Weights of a small GPT-style language model, trained from scratch on English Wikipedia.
Architecture: RMSNorm before each block, rotary positions, no biases in attention or MLP, untied embeddings.
MLP neurons of a small language model. Each row is named by its layer, matrix (down: output weights) and neuron, and shows model dimensions 48-143. Each number is 500 + 40 x the weight over its row's rms, rounded and kept within 0 to 999. Numbers have three digits each. A neuron's up and down rows have the sign that makes its largest values positive.
A block is one neuron, or neurons of one layer that tend to fire together. Before each block is what it responds to, as a language model described it from the Wikipedia text at the highest values.

Description: Agent nouns as subjects. Occupation or agent nouns (historian, maker, competitor, writer, artist), often plural, that start a subject before a verb; also commas after introductory clauses.
L9.down73:452521482493553547460475477467511469524510507497510529547446443516494550456548525490439552555480484580532471503454521473477524491458524501505419513549494533542512463523505513508539468463539404439540478485450479429422545564458493617584559492568490430456433575425455468543496484552559537466
L9.down231:524508475439518510561497513509528469539519533431490572447495457492553474516555439463463522555477463494496495533529519524506503412563582501519527524423477470502455522440577470440587503487526498471541520482491488507435432534491496448591460492500525511475446503458467495539512462519607485537
L9.down298:516458478448455572533436490474456582521503553515498528542493453551515515521478512500399513520530448482519437558482507610396411497497527518540500449473476478508510530519576518494513540454486437498541451474533499494538480521501526475516504485495429433429502455464490451498546522530502555462
L9.down471:529539443477507474511520509497400449502550460504478489493452442481494473485470520506427563517509434603465573518514506463511428498561502458556507501556499494468588493584471435515463543500514473547568448524494530439484513530448495586456458474521541481492481468493463476543447550491582568525

Description: Be-verbs after subjects. Forms of be (was, were, being, be, is) and remained right after a subject or relative pronoun, often before passives: "is being watched", "where he remained"; also table separators.
L5.down102:517549449515497518561536490542482458516426510470508443539433448479480492518442510505464481456503555468464543494471504494515442504575452473472491470538449546453509438483502438380422460482539547504447542590490513491493517501483461436418451564454442515512488474475419489596477501510457479530

Description: Sentence-opening date end. Fires on the last token of an introductory time phrase opening a sentence, usually a year, day or comma: "On 31 January 2012", "By 1930", "In October 2014,".
L6.down51:488527562496463552519464551484512501461520509503495560467543516501473514488437491459546451558483549464488569523475491516513556491468534569497464488466478538543513495513536500479533519480477540536565516506445531599553467448494379475517512437469467534608518433538456517479443434493475417507
L6.down53:561516605492551433388465553588432481529496545517515481522491465481549514501426430399538485532484504496483453568550480485433558570505542512529526474528474489488503529547439499506567518472468457542464523483545459457466466469465446431506507474542538565505543467553510546548529489531464498461
L6.down64:513548445541484524516513432494511559486535590428515453495492454527558492487449573526537477580543506485496502525529510631520511490504511598522418468503489591535435461502474502432558518459487519433520542462563522514493513532491486571514537482540475474527536470514522460486516516383470439535
L6.down65:455456529503507476560502403486551484550539509396502430481472443538494559479531470471495474430481498506459533530455546507564435543527495445528480527564520568533479466535541467562479480480499492471526506468576524526496441419465460460513480481487458521503445443477538445499567537556510489564
L6.down108:461558430583510480522513446520513629460488497527457536491521466479479448581498524508483514498517541514572578483472523512535452485499477489499535524517495501501511501536540558517505565509503481481530500519515447481454542536444496438451580445439489486427456463475458468561488453448554493495
L6.down140:375497487556535492510419561480425544485573464447477537504437465484559574488493444487442556486513445522540473536546463483465473514512507488484480454501592469484541487483461509507465466458505480509468436562470512437478512508427488482453489481461459516487429505505460517503493443473501560449
L6.down145:502590477555499463525552525488510553492497556469484511540462454542428458505475444519495534481442502509439504492483507458503455500516467479533419492455541486551515463511462410488501510496521425514517444428458536492470527548416481501480538443474464487520457516497489510464541445466475540554
L6.down207:505507571477452474550592504524461536467464497563477457435535538496519428548524510455519424518443515477494485523503539551539532493471510458495583563447444492472461452403451455505456546504530571567505534459510582551450475476528476406506549471484517538494506518524443502523519449468476533526
L6.down208:516537446498411454479497462457555533513446568495519433475479506509474521514496503521497500508458561546475434475443492495552390488475464466522538526530521520592527459435456449460436437501536445526504476442453518595506529563464531465569445367500515513544514509504518486503543486422537520483
L6.down302:496523528537506452410576469551505526506523482520479503436485571457518533530493473445487498462491489510496469482512527460605469493456536440510549553572593505532528492443567456453587445482465532509642520507489477473462529545560514479501484426442557551547548457562545507506501519488495480456
L6.down312:458458531522501470407543494586481490549476517497540521502457556501543524520455491531518457477468533474519509435522508451495475560495529464549498467523478500565571565549484558523456454503521534509498553466491523497522476500517451551556561481484515550489448443463555523532496497521460454506
L6.down375:488482532492475468550488434537565571480538524568499478446485519519534485538492506475500565504497509514474537467567470463471540569551493541539526397522465463484526562578512474486535513487489430532496523513532539420543476481462507548494474493490504523535557457497471423568421526540524457478
L6.down403:474488560531472517406440509493525514478565467466444505535534387525545547420489518492541467494511493475581484446497443517473510509449529497466438525462473473476424540475476491491459487473471511535420538473439457556502479492486443499508475539475464532433502517413478539489462439549538518442
L6.down419:528482474553492413519432421486589507536544523508481504437424490476512468546480587466479510490464502493498568540502540570514476468511503519506586472526511484551487446497490511531474457483494506411520593543536491494540500480512499474513476463568521501485444483519484505542530501493452554521
L6.down424:439527520526498520525496500501568621497556517481568512527562445502483512530511547519478484530429433498589515477467530548491541481500470511476562475517457580510466481513547543468528512558472534501458507518470594480483464537514530484464533494482510478458391447407411490504443499466460514461
L6.down555:465544499416480496503527400529538532522598545526581517510471442467531500493459493443498506462501498531598479557541450533545503524496548480552532545587519461550534429519453371496484467477525473460467548480431574473589507510491548621501455548441508506436481462540441555550449473555465490511

Description: Copula after subject. Forms of "to be" (was, is, were, be) right after a person or group subject, often in biographies: "he was offered", "she was named".
L9.down15:491543466414474534527542555529510493522556534528503494580513474430501484511444461550498498510575485525543484530402515523542520511541479563529493468513514460470418524485464505455437452606540523513482534602525509442497444530496466490502416461531553398505513482586437492503517516464490464495
L9.down238:503424538518465533525476530535456440463489576480539459555490518486514535441511484532458500475465581449472441480513506455495451497513449553568466497481503472512511497480492458475439580513488502567560544556532515559439522487471434548458481512436496528577502465543499499485449469490458481603
L9.down394:502574463516472455598522527453557535468358514529476483468484505542461537486604510473527491447578478476511486501523550490492469524495509499484528551494488565555513514489495465484491476525483471502528535519496567470404480495510514515489566384516516473571542544449490521504497607484457502513
L9.down438:459473503505555566452485532528466505462484491523498468493470483531511498519463568507530495488514529465624498513520515527577486520401504501558471527561573469462528492515574545465521471502510454513492518468534485511537421479510520375451493480560426467541435481474450537495540559420425532448

Description: Main verb after subject. Finite main verbs or auxiliaries right after a sentence's subject, often a pronoun or name in plot summaries and bios, e.g. she is, He was, gains.
L6.down62:539534464481533474518405534460542471472547480489548572510476475417495499540482551548470515511460518402497469524522455520497589509490557480508473480503494534456515475423469501504543431538504525556574522580506423483494532420402505499463521470476472528497503462578441497490535472480500492430
L6.down123:473555488541498506590479531566536468509501472495498481511489481587428538518524510515492523541511530573522455469548478621461525485475456515486461505531504526481482507533552523443483505579495461524500574514529567462457493500472628517423409494457515571498493551495512561524505479450520478505
L6.down136:444456474512494435535500481434518528474445560518514550453492472464431553493507520457518549405529568566581546524466518492477534521480462485486479427434501426478503472569486529466502453479511505506476513432463477548456500468501523414484567415591519462429520515458499501534524494433517546480
L6.down176:502512493527430495548506455510507520501473508479560551510476489545543535522485560515509612524469447497464496546451532461501465534446522464452429504457509491468538492481499558514479466471517507497454514541554483514448518482446554507456431424513506470458487547485525496528525513480502506414
L6.down182:555568567579421474557509507525454523507516529528465504581477398509481487502479532483493498496486481556505498547504487478523463467515465500485534432486534549550530530528492450534513589488524468477426520430518461498502533470488513513455539403522539471400510497474443515492521507454481510407
L6.down267:499498547557503490452562485535479591498517450424479532492479573599524549473520435519492527589483436504505542430506494491537499486482471446475469468494574468469499491467525501509626544522515487499496472446486521520412542474465505541451500487502469547496502494473490419528476474476517440449
L6.down313:559491508468494509569502430551522533494515518520485449466510504507437505495526552511446487504551467551543497520522528482483459414511455599461543486472549491489448544441512468535526539509555485483477488559457431533505530497535538480477438424523485495482440502474465489531391447530472441493
L6.down450:532470507432489555515411492488483470519513491534533604520527524376458525503530520478462523463502462456583500481497473508484516523498516519512487488548496481504546498518436529477505507482565441460505518485510513513444530501436497508494481515481484443469504509567533501503522508529488522559
L6.down456:541543532578470486517552532508499529489549456474515480458522548541437527534461516440449560532464454501533513498448467575536487501494471498591494498526565500527565494570528498482527523596475456459516503518525519511515497494460525584444486400484489469478475544478449488556503423551430512531
L6.down487:497563563478507517489494546571449457450443472445475530497514480454493512573531495504566497474506521502576394554474456539497558486546405537573515447497406500484518478542503520490531537490505470514544474494479501495511524471415457476495486471511516439475553502519508543456494440527477481487
L6.down488:604463530514403427536497451452486464465526507486523469494542535503535434500445465505509415461525505507491523566498467471607522525433513545489542561528441488453539528563493549469516484486487532470416482498432428516473513497465511522470480422568440534512447500495474483482514551454533499502
L6.down575:543439500508471517458489450504486462513459528477562478621510483598468503456544488462557473483455496583482541511462504490516502484487538482453496568478457523494555495553437551474497449547471457462488511456483458453507512513473582441531485470475485488416513495424471520561485542515560557409
L6.down579:455535496539529541534508530536481508510485503498565479478468499482503512499487480517473502526507516552526427497502464504519473496500423568420474468459532455463588524458500460530509518511431507547486547509491503444509505516503471464510492468577482488527550500552464643505519567518484479473
L6.down585:501544434493549497513520516436453457564555487470505457472466491509490522572502506438533499564520499496491466476579497606501595484480499487520475462514568511521466514514484512509471436461569476560417494475464474502519481434422486468427453508510499427537575459522462517530499526526562483521
L6.down586:501493461503481515508549481519493494528524489487457535497483434509511537537483435497512477538470576541543505512587402519513495497510542493501477541535473517475465498463506481536528496586490540500491468527566472562518442486499501557548498492540502464567490506564497482483512486479513517526
L6.down591:535489554443493461446531462495446536521520443450448550477466448468423436538536459472446481438472463468534529482441592511554467459567559437562514528520526457465514511500469472553505505456466500441491476497542468503501546544531515539490500466546505466531512500578509559478463575472415505519

Description: Sentence-opening time phrases. Last token of a sentence-initial time adverbial, such as the year, month, "year" or following comma: "In 1977", "On May 13,", "In the same year".
L5.down61:551526485507537482574504418562550631525509503532515525531437484460479454473429482460505539422472478494574560475502495531522525531565451502542533416512463480468464406524523464533542539489425462483470482519530524444579417479503523497478422558497489532520492494462465481553462522541478527494